From a checkpoint of a small transformer trained on Wikipedia.
Architecture: RMSNorm before and after each block, no biases in attention or MLP, tied embeddings.
MLP neurons of a small language model. Each row is named by its layer, matrix (gate and up: input weights) and neuron, and shows model dimensions 256-351. Each number is 128 + 32 x the weight over its row's rms, rounded and kept within 0 to 255. Numbers have three digits each. A neuron's up and down rows have the sign that makes its largest values positive.
Before each neuron's rows, "fires after" lists the tokens most often just before its 100 highest values on Wikipedia text that the model never trained on; "fires in" lists the words (lower case) most often at its 100 highest values on Wikipedia text that the model never trained on.

fires after: " ", " (", " +", " \"", "–"
fires in: "2", "3", "1", "bef"
L2.gate554:136083153144124127106111138132122075042134110194110111124073116114116167083214081127162153130144136135167117169128125159107090105101146137184058158115126134088104172129127135121112111102066072122085162100129153076160123142154098076118137066146145154098161150152119065141144139122155077104
L2.up554:143075119086094177145088170091147103110098151170119200054062136141073039124092125135101145157197157150160146163151138175138111131116131153195108084137127112130138078158123172181129060080125111115125112139138136101095127064126127101110164168228107152082163123134144144072170122169131150140

fires after: ".", " "
fires in: "2", "0", "3", "1", "9", "7"
L7.gate405:059121149119084133096100120141142140159161088195143081180114119160148117110163121073112103149153095126088087119119070177077146097114070145133098151178087075124103143162143070121135099139168136144166165077093073149132144112184147074132098140143117125127139138183093103121107119083136139070
L7.up405:151103130153124100200145121131126126098168139095103103120155150143099081146131134086213148118131122170161186095138159073148083088112174095071106144104117138127071138195131079122150108154107156120166140104158211123127128120167160132113140183172133108126090158118160132159126106114143127116

fires after: " it", " which", " It", " This", "It"
fires in: "is", "was", "has", "s", "are", "can"
L2.gate106:178129170124129167157128170112157174105146084108116107183100111114137084126124122125105124078121097091101138049146113159130123114112131153153096151073097093110102094128168094128082110138098137108148129091150178101142182126177189139167184090178135164117101102098175105105125159117097116105
L2.up106:150143149129166133127135138110145164063128151131095186078172129140085106110123081154171090141080110173122111093160093100170164119092099114169180133115155162141119097213154134129137086106146130169127101140092173172194176088160211147126196112132113129117103101102091166161100113094077107122

fires after: " ", " ("
fires in: "18", "14", "16", "19", "17", "12"
L2.gate1036:160165060123103140120113120130107039201177152096150103091125178102202100077184080142098117174157061137176099165155151144117111165122106088096080176156137172122074134115151123131022170110069138106119077049178132107121109111031126138174085129126136111142135161071103159171110071142117133094
L2.up1036:101087057170135165122115147155134106090119102100121153109108146117103142117163098121163119067059104079136163167123083112118117127129101159149124139128100132108129109164159118159112146131133121186095110097160155108136184077126088096081196143106129200139103089091094101123121105144124104100

fires after: ",", "),", ";"
fires in: "a", "the", "an", "not", "social"
L2.gate1152:126123154097131089070202139096131133100161171114100131089094144148075127087066116111108124114117100118128130165080184145079085097121146130116165088140081115151144081135081108091072122149090089136214129123083137175139156136151175129172121123101087116093095170110137205116139082143143147103
L2.up1152:181190163126135157094090145198178149100145103140117130137135091133107152095090133190133112140112137132166130149113110098127100124169106155103206136122145142064117102146137168101101175155136164124096181157099132117136118151173103140104074162173157118083092131164132095085107093142137049123

fires after: ",", ".", "00", " $", "$", " £"
fires in: "000", "1", "as", "00", "of", "2"
L2.gate727:105112094139103110161179049142140091124200129122173096107108135147122126093136156154097119156155130109176146096058107190153114163152056107087069192108129173111133144125114126101085158111114084084176138067136115098143102155113117114085141125142166115154118111099133142162109149092130105132
L2.up727:123077090118128134198181142099140127101156130129109166121100126112135180122120134091139199143087100110087115091122153148149101148122115149149156115111145156155172177177173147192114121077146106120118149127201167119127131074123086108121131209130097182168171132091133221129118150120127125115

fires after: "."
fires in: "3", "2", "0", "4", "5", "1"
L2.gate1489:132090160121114101134106119114145137150111193104145089115158117187145121087159121109144138093092129102108135069158162087141104101139133116087094143145155147113089143099100134132133099154159157084114127112143096137206057092102130091121143108161145129133115127100123146107170113160163110080
L2.up1489:174132123114131129154078101118091101077140131171123129149067096099162127126162105127095122145189162095123133144112082116154143126139162115126146131155153139130140065126200137155134110158162102139109127117137131121068138135158152075127061103059130151079117111192105120080148086128091110123

fires after: " ", " −", " +", "–", "'\n", "\n"
fires in: "10", "14", "12", "15", "13", "9"
L2.gate333:148096138122093122152121043121131095139161149073186120138141204102114123103186130105084131116136137138100066145151182103194171033184151086112138095196088105084122101136102146215094126198183087117157145088184102093168191127159154094155132151144152174162146118085147111118092147090058076186
L2.up333:126159132160152122095163144177137075152126177077111147155116163146149121188135103121117142105140139169170137138053138137101132114158136169151123129145095164074135155091117167142067175121156183150128102130153106116080176094147150140135131182115149105133153151126152048148132110094105107126

fires after: " the", " his", "'s", " The", "The"
fires in: "first", "early", "later"
L2.gate1163:117150156099120102177161125063157137108156136174167145150103185154141141080153126075125172116195127130136184124173133117126150109134190120138096132093160166113146143147164104121114138121133100140092142178120114109121164176103113151179125091089141232198127134048125133119087095152138162191
L2.up1163:138088129084117097186144170182160119126108175179111154095110121148091161110089122157153182121140180111173159125159110101072133153101132119111114131148183178137137118201163183104130132125136116092100144112155111072068160149115112172187099111119149162105159125080126130124143091064077166161

fires after: " and", ",", " or", ";", " that"
fires in: "in", "the", "for", "at", "to"
L2.gate996:141126103099123114092052103145113147136122121122180148137150080142124139093179097058153088124094101133135093122108225147099193069090115103107139105088154118137166116140155124141128124130084125091120172135169052138144079194140171122175083129115120177174151136090077079156159122146128124195
L2.up996:151160100133107177130095097142133097142150138150112139104111147119101105157086087161162118176134057069153156153119134142094136158039146142179175074075144122087191203119201088183124113059127139122116166114181114147131123204064143081090141184167106192110090160086096115156201088127092113147

fires after: " ", " (", "–"
fires in: "2014", "2013", "2019", "2021", "2022", "2003"
L7.gate615:142118075104138129121110174132119142090153068149172141143107130122104125164128129096144166064141135129174108146112128097103139133142182093095146095098140089180058158140110067166135119120133120128149092108118113124128113164137123127153083101123111100104174120099194068128113112091138150174
L7.up615:074081130105145134137153137137133148136117128114193149100147134184122127161143108185140100105131112128085081107147161107124096106129133109090130144125120101078117101187137096133150182132097125073099104132072109147145101106111113127143153178152145128093181083124102132174109096173074121085

fires after: ",", " V"
fires in: "with", "vesa", "have"
L2.gate1268:158094135149104163076108100139165168153175172080169099109090063132158169121080069138110128149161161095130174100118089180161176118151134166138108166162098130136151144082110082149117097135192154099141104110092113084099163101137166089176077134063183140106103083093143146116190067135052106122
L2.up1268:112178109101167139180124114155161132163142134105155170062167128135126185098097112093094096158147089091148193110124118129086057187079147131121101150105085130192074119080119156135133164107094124128085137058147092173135098057091119142137146116068079119102088144112130136158137145036180142087

fires after: " ", " |", " a", " and"
fires in: "0", "free"
L2.gate218:134131073148123083127095144145168143114102136111089081068123114061119119166089137105123157131069159184080082084158056124154117122166110086106113154180131109075147138136149134109153107154085185165111143124184092093107109156082142051140059162190146098109107116143104076087120102113122073148
L2.up218:177113137158115124152089171134165160152143115089077163109104141108079098104115122193106114132068142171093072112157083191174125100135113120079120083114119066154146169153131139127104180100139149161133143125166131127107172152185212142108194124207153149109131146112143165142140105133137164203

fires after: " ", "–", "-"
fires in: "0", "3", "2", "ukraine"
L2.gate241:088162187084116117124126117154145114104138170203115119122123101110153122087137170158132104150162150051113094095087183130179103089130184160099093074165074106107148139166159119163133114158229134123124147142092104102143170099117145118143153100172120149110080093124149075140172110158110084121
L2.up241:154138089123123138079121137128190082095127062113119124134061109122109139102151102152102068122095110166123136153149143118142134063156120164129104123100107129114143130141121101087123177102136139118108181118130080076066159087101089104157088142110122155123129172119168087112135087140151114115

fires after: " ", " ("
fires in: "11", "12", "10", "14", "13"
L2.gate755:124143091063100174128146096100091171177160144085137124156127102119120175089176125113108083118165111122186079127063159150114161112190149098177129122158148129105103086141077129117153118090168098102138096146145109128059120159145088141183066137091126140123132165133116063141077135090116115148
L2.up755:124076117119159060131136132152070157083099074073183108121162174129146092124141137175130089092106095108142064114126132136200074117193111088150127095133047117151128158118153142174091128132132083149115135198229104079126120152143100155117153145132164141119101153058185136084130092088122149166

fires after: ",", "),"
fires in: "with", "of", "after", "by"
L5.gate742:145136213144164140124112153138060127152148114140151165163128134114118171105119109105103145167154152200113126038126131124112156103081070112077131099137061142172110081105121094087129087118118123172130120183136058106161085103172178139147123131101070117100165080095148109095107120149115114060
L5.up742:124141108110133118177075147187098112082122169112121141158159200096124193130155120141104150152157105142120059035124156134150183122126169129080155112166074177119146054149205080085102208099114114088120106120117097164128126163148126121093113174111103106094153151121077126123126162136101128095

fires after: " and", ",", "),", "|", " |"
fires in: "in", "its", "the", "institut", "their"
L2.gate703:112091076085103129145139125122104122177169122091145148099132172164152194128144120086103079097176110135105147179141187155120159161114092122134070089108079145156143089154126097125108074130139148072177137110120128213143086102150152131111142079111171121071171140136170112208115058099171117105
L2.up703:078150139113123093099144129115126085142123141109155126144082176123117194092147152112173123183120128089146150169123142139136190113117067131122119168056152145128138184112119117148084159123116178161202143044146085110091161098168098109088113133129141115148108174136160133137150158139088099097

fires after: " on", " On", "On", " the"
fires in: "the", "february", "his", "march"
L7.gate963:112111139112159089084125175174159143200139115133094120059171208127119111147148119101177101107116105186116123179105116118080130177177097111126134111103128095198096096086056105159228134134116097149129133152159158112127132137097091112145128157116131140122129111142102108121083101167156150092
L7.up963:121163122115145154159125119158137160149093130141183157244107111107129185074098135091124132151162142148196114168195083072105114140134138191155153096074131088115144093139134105123133114118116156131173166130114138139152135099100122131096164143153168118135122118171156076158103114144092173154

fires after: " ", " =\n\n", " ("
fires in: "1", "6", "2", "4", "5"
L2.gate1510:098127053131096165186128128122108136154155086182173156100096037129126047092131140086090129152161105148072137166070167177121104156142203123180092092146167100136150126127150125097171036130129111124143142125207090093141169147124100086123091150117103157177125151137101105084145143106150132170
L2.up1510:139095118124082093113069142160110105087113092109048117119150147129143172086093132134079138104194151104135120081146087125110083187147138131026118152194149103118144172113103114143167157162096177114120122158101101050156115132078094122136108090090153130138187091136144097091100188106134119083

fires after: " well", " and", " but", " It", " he"
fires in: "also", "as", "and", "they"
L2.gate999:161134108134174181144153097075082159105160122163133156148134059063118108143104128136075118197141186102056130150112129170073187157114147137100110082126098115171088117106154143155102149124153064156156216109140084125137155110110126089164121105128171166038097082174125141113128159133143074156
L2.up999:147140148114103122107076120113168122089131126105120103126147136184136103163095120131192157154130112132122091087137151166177149130038135096119129182094154153164099151078138128121124156126087068110142144128084135157175168135154115115128124125076114107121116143171096123119137211163207128169

fires after: ","
fires in: "and", "with", "while"
L2.gate31:116126145059071135178085160154153157116153131087156110109109107063066132130106195147109112114172112088110083119122123097098144117085047152104114095137127107071200112071148147065193144146148093158116123071119084180131110110119078114176102150123138126149137145120162056171160132163139077160
L2.up31:123136048134119120101116128132149181139171123132148132112124188101095117102114103136102118149168198118142092145078138120168104164126160080132175132101150170150099158087139122138097120075086169115095071158149150176132114095148153094104176172109132169139090105113137107132088108113133112109

fires after: ".", ";", ").", " of", ","
fires in: "this"
L2.gate275:128156117180130064075158105132061137147134107079145121148125189136088134086052064157177095103090072095116084136174120141137141131167116185137164175125057103159145118149152105159116195170129143184110172114160128118116150127137085172158138084120144165115158079142157133080188088107139161088
L2.up275:109147090108124147140101140093105109121113093159088148125140137195056153119148141108136160148071114159113099135105165103103069103080114127127111126134151140143181102105057130121151093079162096175123125127121123131114107155124099076129133109112132141109130126150067118124118110110110161129

fires after: ".", " ", ":", "+", " −", " Hy"
fires in: "1", "3", "2", "00", "4"
L5.gate580:150109129123145207151139111119118076133126144144143069122107169149121140186188134122109155140141105122108142129133158163143122105092098150101088085134104144087163138115137107156158080136100137163119110118127071146050140122083064135158137162161157111158160137150145143163119157223148039101
L5.up580:187163106100131157092140119090146120140109091099149151126124145145111151071127133061190143139107111129095144061061148152148157144109138144153132150106097181146157077098138081164127121109112148146116137164115149139189127115121054128078169123163101191124132136153086088116173102112134139081

fires after: " "
fires in: "4", "3", "8", "9", "4r", "7"
L2.gate61:172125079086082177080098085141084082109154147157162159173187100166091137162169144153088114170100098109104151111100132193175138117119085151098086135113101062130174145091130102085116146061132194088149180111188060114129118109102128152145142102110089123098086109076175092124174154134183093110
L2.up61:069105126097079074168073105087098169138106118126174131163149103132069164099124097153164187157125116125065119125106108133100068155130041152132139057119154119128156162145090111079069171075147148054146148099206137076134139196144117115136132159148118111139159129070149157149162116116107101112

fires after: " on", " |", ":", " in", " –", ","
fires in: "march", "february", "april", "september", "january", "november"
L5.gate769:166140149099162134080158114140099126084124191112147105141115140124110148153161151104188124149156149159088101129106108149082111157117120138114183120119172133131181130165160136149147172121145078115049081136099096074186168168069140150103139193136106118173176143127137097118139114169141099132
L5.up769:144201127134206114138172181165077152142146097142110127175122084124109116114136125151123054138185143118150138132096059088091123134151111142093156145095065105149165149130160112121064156100138148131078119162112146084180151151146150072146170144107146041141153105136085132167162099121141134127

fires after: " ", "10", " (", ".", "+"
fires in: "0", "100"
L2.gate341:117141098132159120120112177094146071161103164098139067100106111109088128116175144109098116114113156111103146143118167077098067105144153129112119081100193170148109102106032115148137106171153145110095075133075127129207154117108138101183077092150091181142168090143100164119119119129146101105
L2.up341:099116126087168139139150131134055132121144097145091060135151146127096109102166202128078140164083111118154024174160079133129131096165166093155077149126150185137139190137130146123118202108124142101080149134114153170146118130146137131148104095176120155100023154122155202150187142130130135118

fires after: " ", " ("
fires in: "2", "2r", "2nd"
L2.gate1321:101107121095147092080069112164110141179178141124169153123086118082101115118180155148143075129113144100148099145124102137117127113173140085160128122138135119085143133184157122112095076141082112099211080122105051109178164151094114122161141082132097106163154117118173162107145096114149120121
L2.up1321:145084102115122102068123086143186135109156066141108126122110137134121134133139194175159169131070119115088138165117157123196127140150143090126136101067171096134148138134195087093132054112143148126101083129094138177161132136119120129095158188146119130182165128097102172168133140119082140124

fires after: " ", " (", "{", "_{", " //", " Al"
fires in: "2", "3", "2r", "d", "1r"
L5.gate1498:088100143068096143104112190100150121161118120114143126061112110118105126126109085113116079159137105101164176044094176130189115094115113081150112142095157094101165129173094109093084109100107139117125124140105042101140127146096112115127173103149168106132059101106118118141141085114133108157
L5.up1498:175112142077156120141146153132150156155075110144116190125074148090128172123100113150073143095137071118112136070190116112134142150108066124110147129111111142154143128081158120115080124150107146098122103140144133086112090160068158162126110145100126070057146093160168135127140140105086117071

fires after: " is", ",", " was", "),"
fires in: "a"
L2.gate1335:147118143136149208156109167111151121099121099173152096129119149138169095121112127176101125106134101130090148137119112170172139102144147085144055072194095098091134115075163148098082081159162120142094104119130059189111171134154134116188141165096152127107143125147097135127090159127109142082
L2.up1335:145119126131069141164096170132119150116144197111167165124134100126092166124115137168101162133094139126187159157149102172075151091129169106108131209110106123165138128193119135167185186123117137092117091171178163120079144123162126188131132103116087102117111096147065169099111147145101076122

fires after: "20", " the", " in", " of", " |", ","
fires in: "new", "south", "timberwolves", "2018", "2009", "2013"
L2.gate1330:080120100134087107168118182165133069097080075125127117109107143099192149082156173082126080134163108115122059105170121224177110186168118100179143119142138155122116172176077159151095100126145207144126131152108072055139136142121132111119131156114113124125135145093139134120120139123114150133
L2.up1330:147124125115170105102140104106136157131149160178156133098106128168135090126123197104151099064116112161115108098141164087080120111122131114093145191079165158165127099092155118111167139131118159155089129137102108145157103127170125116162123111068150185170114093125127115142103150110162139108

fires after: " ", " ("
fires in: "2", "2r"
L2.gate1291:132150126056161090097101128142037118126142119179214056107150123132110122152150185148147141103161112155140142193107148184102141113175102087146133152123132171094096130116078111160118080161122147085142171114111119133117088133079122149156138114181052154205103137119162112154120140094142137100
L2.up1291:085046131099148101116135076155147127145115189133152083115145116146138134182136188118151167113134175152111146137162174141126102139091142112132189080120168112150087154140133071123203118158162155138203109180153067178107033161097113073119146046114120120123112134135130119170159132097173174102

fires after: ",", "),", ";", " l"
fires in: "in", "to", "or", "on"
L2.gate1005:128154141134082115113126100100156145140125140099141176126094089126088144064154106104145188125195111088093128164095149126158169106097117106123130130142036099124125133145127099129061044145143110082141177136137086178147148143127158139207136160136086067142150101096140104117167104154089120134
L2.up1005:182147111156106140093167122122172107184137137129156136112179161177122114105181113156051118205118143079125139120165098168137061090142116107145169151161132140116182135155154061082127134123128153161162084142135115138125108132131139124154172142130110160147115148078115204074126128159189098098

fires after: " ", ".", " +", " −", "-", "–"
fires in: "5", "3", "7", "6", "5th"
L2.gate1304:148160123085131117131163188144120189134120127076155155116091130129179065087127114124129151125174102172151159123144114129171139165147112130128195107108183111089059092121112140138096130130106163091098150132067123053101143106136117143147109116113127107096150105131179113152085136149159165137
L2.up1304:085098110102152173165141188142079154114077113107138084110165161154151111102171168144152094091147163110111133105141111140161061067082180056168114114110107116136072137058113190089082095107109085146172129172146075109140062093136116188149105108147124094184155122150160112146158115171087164167

fires after: " ", "–", "-", " an", " First"
fires in: "0", "round"
L2.gate1230:137163199110166181117170122158152087156175074064171082116139131112167143095101183108150116135134197161167121189102117165127082119194160123125140157142108079100119083051091119130117124128105144080116109127142122126141136127141106118145107129167173155164141114113100125123192104046112108088
L2.up1230:185168148081105113162077158142094120152077128111102133191161153117094123134141128145115171145166131035112103067137142144128179126170123165131159149120153164120136144125128099154125148123087137165100138134124132164100084161094132114154103147166118129110116179100171129120116060117137083146

fires after: " in", " During", " of", " during", " In", "During"
fires in: "his", "the", "during", "her", "s"
L5.gate568:143113114117150151095126126090102117126083161156183105202130074182145099145136116088145117179213114126109086089111208100118164102123027104116201148129111124129125106178196122182114134120153135144175214104165128165184161137149127140154189117115107120215162113096179084174096180161113157141
L5.up568:105126125190195110093163145146128143133055174069131163115086098137132169131133107106135158122125116147083149160120185143131081115142078104124123150121182139157130140150114096101125169087165152141082183106097138138104157121165127113115119146123116159175156140109136104135124135118066149130

fires after: " ", ".", "-"
fires in: "0", "5", "4", "2", "7", "3"
L5.gate721:170097108118139106090106161109117130120091111133156148163094144167142134099100145128131110115138158138115140082087120166179192107166132107105151145133201059154157098158124114135122146112156158087135150154166095138109174098075165171138113099108110119182147047128094130120161162126078099131
L5.up721:170124100108135187146147186092126164066115139140199089112155059111074157123178177087135125170172127084085121145150203169148153129073129122134160165112148121124151170114146097088145127082140140126120143141171099148205114128174103108106116176123127103152088121138138125147192118126151115130

fires after: " ", " ("
fires in: "22", "26", "21", "23", "27"
L2.gate1297:120100144160113131137097115110137136150167063130122125068135109131173146109178094104119142182136081149135183036055119143126079107182102083155117132125070127115205137123161065078130136106143153151110125087190140110242097068085147132121114122117119086069091105060087078134152151130084084126
L2.up1297:129196075171099142133147080138094107127138131097078137101118209088166127133154093173131119136143154152137049100134137158126150156108078122140126109113127174094133158114129153153165165137103135146145136109168189164125135100073096135115102114143132105063124120213119074145121126046121158146

fires after: " ", " ("
fires in: "5", "6", "4"
L2.gate1363:145167167159095082103139153064142122121107084110154092097151145144127104075158111114151159102159114133105189142128132162113174058138122065172093122129112116141114115150143063105081151117101136083111190107178047167108114103134133146130141102182108153104082130116130113169167066134105134115
L2.up1363:101191075043117111177142136109090133142077169182167093123146150094148125055092120180147108106138107104165098116137117128110159137155103101123130125158105078108092088141122152065095135133139153118121179168120086151149124102129127184105175114106112110198163166117143122174146100142116124125

fires after: " of", " the", " in", ".", " The"
fires in: "the", "syrian", "roman"
L7.gate1485:086137152174120115136110125124127095187188185096098115129153145084137134153156068127116110126145098091153142114044203116133176138181120187100159100175121168132147089119141164170098115118092108123157136091140135100138150151125169140150100128158091126187133140159041138138196095137180136134
L7.up1485:112119134138159111149162147082086078127123136094135092117126168167162074134146154146136093148103090089175090142107150147133079148105127114168136138178140108173097060162127092085159138083081112139143201035147128110108130123128126145132104127157099145114149146161149162130156156164133127127

fires after: " the", " The", "'s"
fires in: "first", "second", "lower", "other", "middle", "right"
L2.gate1278:153096125158126149082150128139137175130131121128149110099077164139129148127154129098094127101109108156120126083124160158150124148136189106156159114143091129125156151135108145082095143087199106121179144106146108153161165137121131098143088087148156172145108151095063136155108155086174124130
L2.up1278:096127113091185174123136165119172137120099130144108176093102147095083151118130134087130123125160129101114128156114089136127099076119083087153138104089096171115104013180146141119149123117060128092080152172060087167159123115139144138119081174100078144108162026147127099138115157137177164139

fires after: " ", "–", "20", "-"
fires in: "1", "january", "2001", "july"
L2.gate891:159058129116068158095150101072125175132160122157107136186091143150223164134202113104123080167161121126097139185118121174137116151160092096136098151148128198129128158122178088162133143183089108102115140083150139102142183186051138044149120056104131168177128122102070130123111134183116064102
L2.up891:188107170101193111079109140062095099195123121153123118104164104147143145103138160130176067071161148118191122084137124128095120085136114134142112122057159139124131160143171125186125137122141115116142084085097114104138078156113073113132127117095113102097155113158093105184101136126089057161

fires after: " ", "20", "–", " ("
fires in: "10", "2010", "100", "106", "12"
L2.gate663:138101122124114162152144125077163090059182142073178083050159165082174083165153131169152118070149135163150093077111097133152072149163173148111092131124119120088091163162179121113049148132166120163140114146123166081169096060090071128123102155146129122154130088091151116111117070133161132137
L2.up663:129084157071120071138177113163123122115132084159146109114156091099120131140095111150100144130168140160126108173057193114091155136139144141160109120170130086125146075157127126106089107142137149130117092144136111121170140148136124138171140139077116154076156118080089156155109152114113119181

fires after: " ", "–", ".", "-", "20", " ("
fires in: "2013", "2015", "2022", "2014", "2016", "2011"
L7.gate661:169082068110107162076150086088100155138137105107114123130138186102165099131124184119125117122081078189131116116132124173110146161080104133172168120101141048152117115159129092146126126140156145168108117095118139143175101102155091166157062090075069101162125111166136148154117096080087139143
L7.up661:178078138112149107153121127100140138114150108116148172168145131130092123172114155107123160164112145160112081094157132120134138085077084121144127113081175113086124151064164189097160102131139122160096160201111124136137079099090094165129117183127127152155198132113151134117083160119091144163

fires after: " ", "$", "40", "+", " gun", "-"
fires in: "1", "3", "2", "sdp40fs"
L2.gate612:079100102147166137178091179123119140101147115074061078159127104087117098096108138087089149073128159083106135139112111190128168115092097119092116102150124112169145128132085133132128128153184121105159134162217136110082099167190170096119138168151136080173081098144170086121166195101140125159
L2.up612:172122126120091123139150105110103111179117090105116102128081206139145126121120141105062104112146081117107107136113046140177140119193135151103096116151089129091087130150124098096139144129145136142122135095152120171103141093060167099149123142102140127121117160179121142127078197080143093152

fires after: " on", "On", " On", " ", "20", "19"
fires in: "march", "february", "january", "june", "may", "july"
L7.gate64:132125153106130116132164107153135076114107132101112097152125180161141120136126121159171104073183154100150133161172096125146184140116190072100143148131133085094127118202123085201194128124071146095091136098108084093140115172082126099143160152162123156146155087060157165144142126125175146166
L7.up64:129147117153085112185157074092175171142108088114182127105202156195101136132131169122165133113138173096129111127121148126174091171129132103170131139164094140134114184146106121119162112163139187077152160110134127158150094193170154114126067144083099137111083158135165165162096069109159117067

fires after: ".", ",", ".\n\n"
fires in: "after", "despite", "while", "writing"
L2.gate183:080138113113122077164117072132142129113147113107155071149159179137117059133132145197114104108149107088114099091175124149126120073112104126092159119097109119121151104109136120165122121134173103086118172170208088148122109101141157099103175106084095138095151125120121088144121050157165105099
L2.up183:150142126161157127116165159100099165112086020115210077136106130107174145135168122096107175138156147142141149128061141094069124088141166103188114170122092078154124140102088109153121170146176157164177112133139184126150162127112084107092128153111085168149166150094091130113156107157171103160

fires after: ".", " ", " R"
fires in: "1", "2", "3", "r1"
L2.gate720:110152098084120196110124123130118089146103097138113074135108133126144122117123157177147122082107150146062129132086142153104155187070176134103163130097183171135052158119118124121166081136091069130161108105079140139116142117175126083132080150106100156117096109092143115124157122103110154125
L2.up720:210069152123096154141159126181148113143133158160142148096090095068081135119147164142150163091113140148070169148146159101129129146090092139102138089145151103127064084126087129065111154084162153073141111130096142128133125118095163072153176078136129137125102204164090128176111127138190144066

fires after: " ", " "
fires in: "1", "10", "2", "22", "21", "25"
L5.gate201:160198144146106132147111115129119072127168134112184072106182061143120111121163130112116095161177099100162150127140068177084135161161108187147184180170125153045143125125125102149104123096154112070107186120101107111101097140137118182110176119130079133113060133162140094119082156091127146139
L5.up201:144143132127103114155132183103152138090157105108101146099109178051085091140101064136097102183137122131141094133097159135133088143117110136151195149119138132122073165117048126116089078164143094115095155141193113145144147122141189182179159146151161125122135062155137124239116093154093132163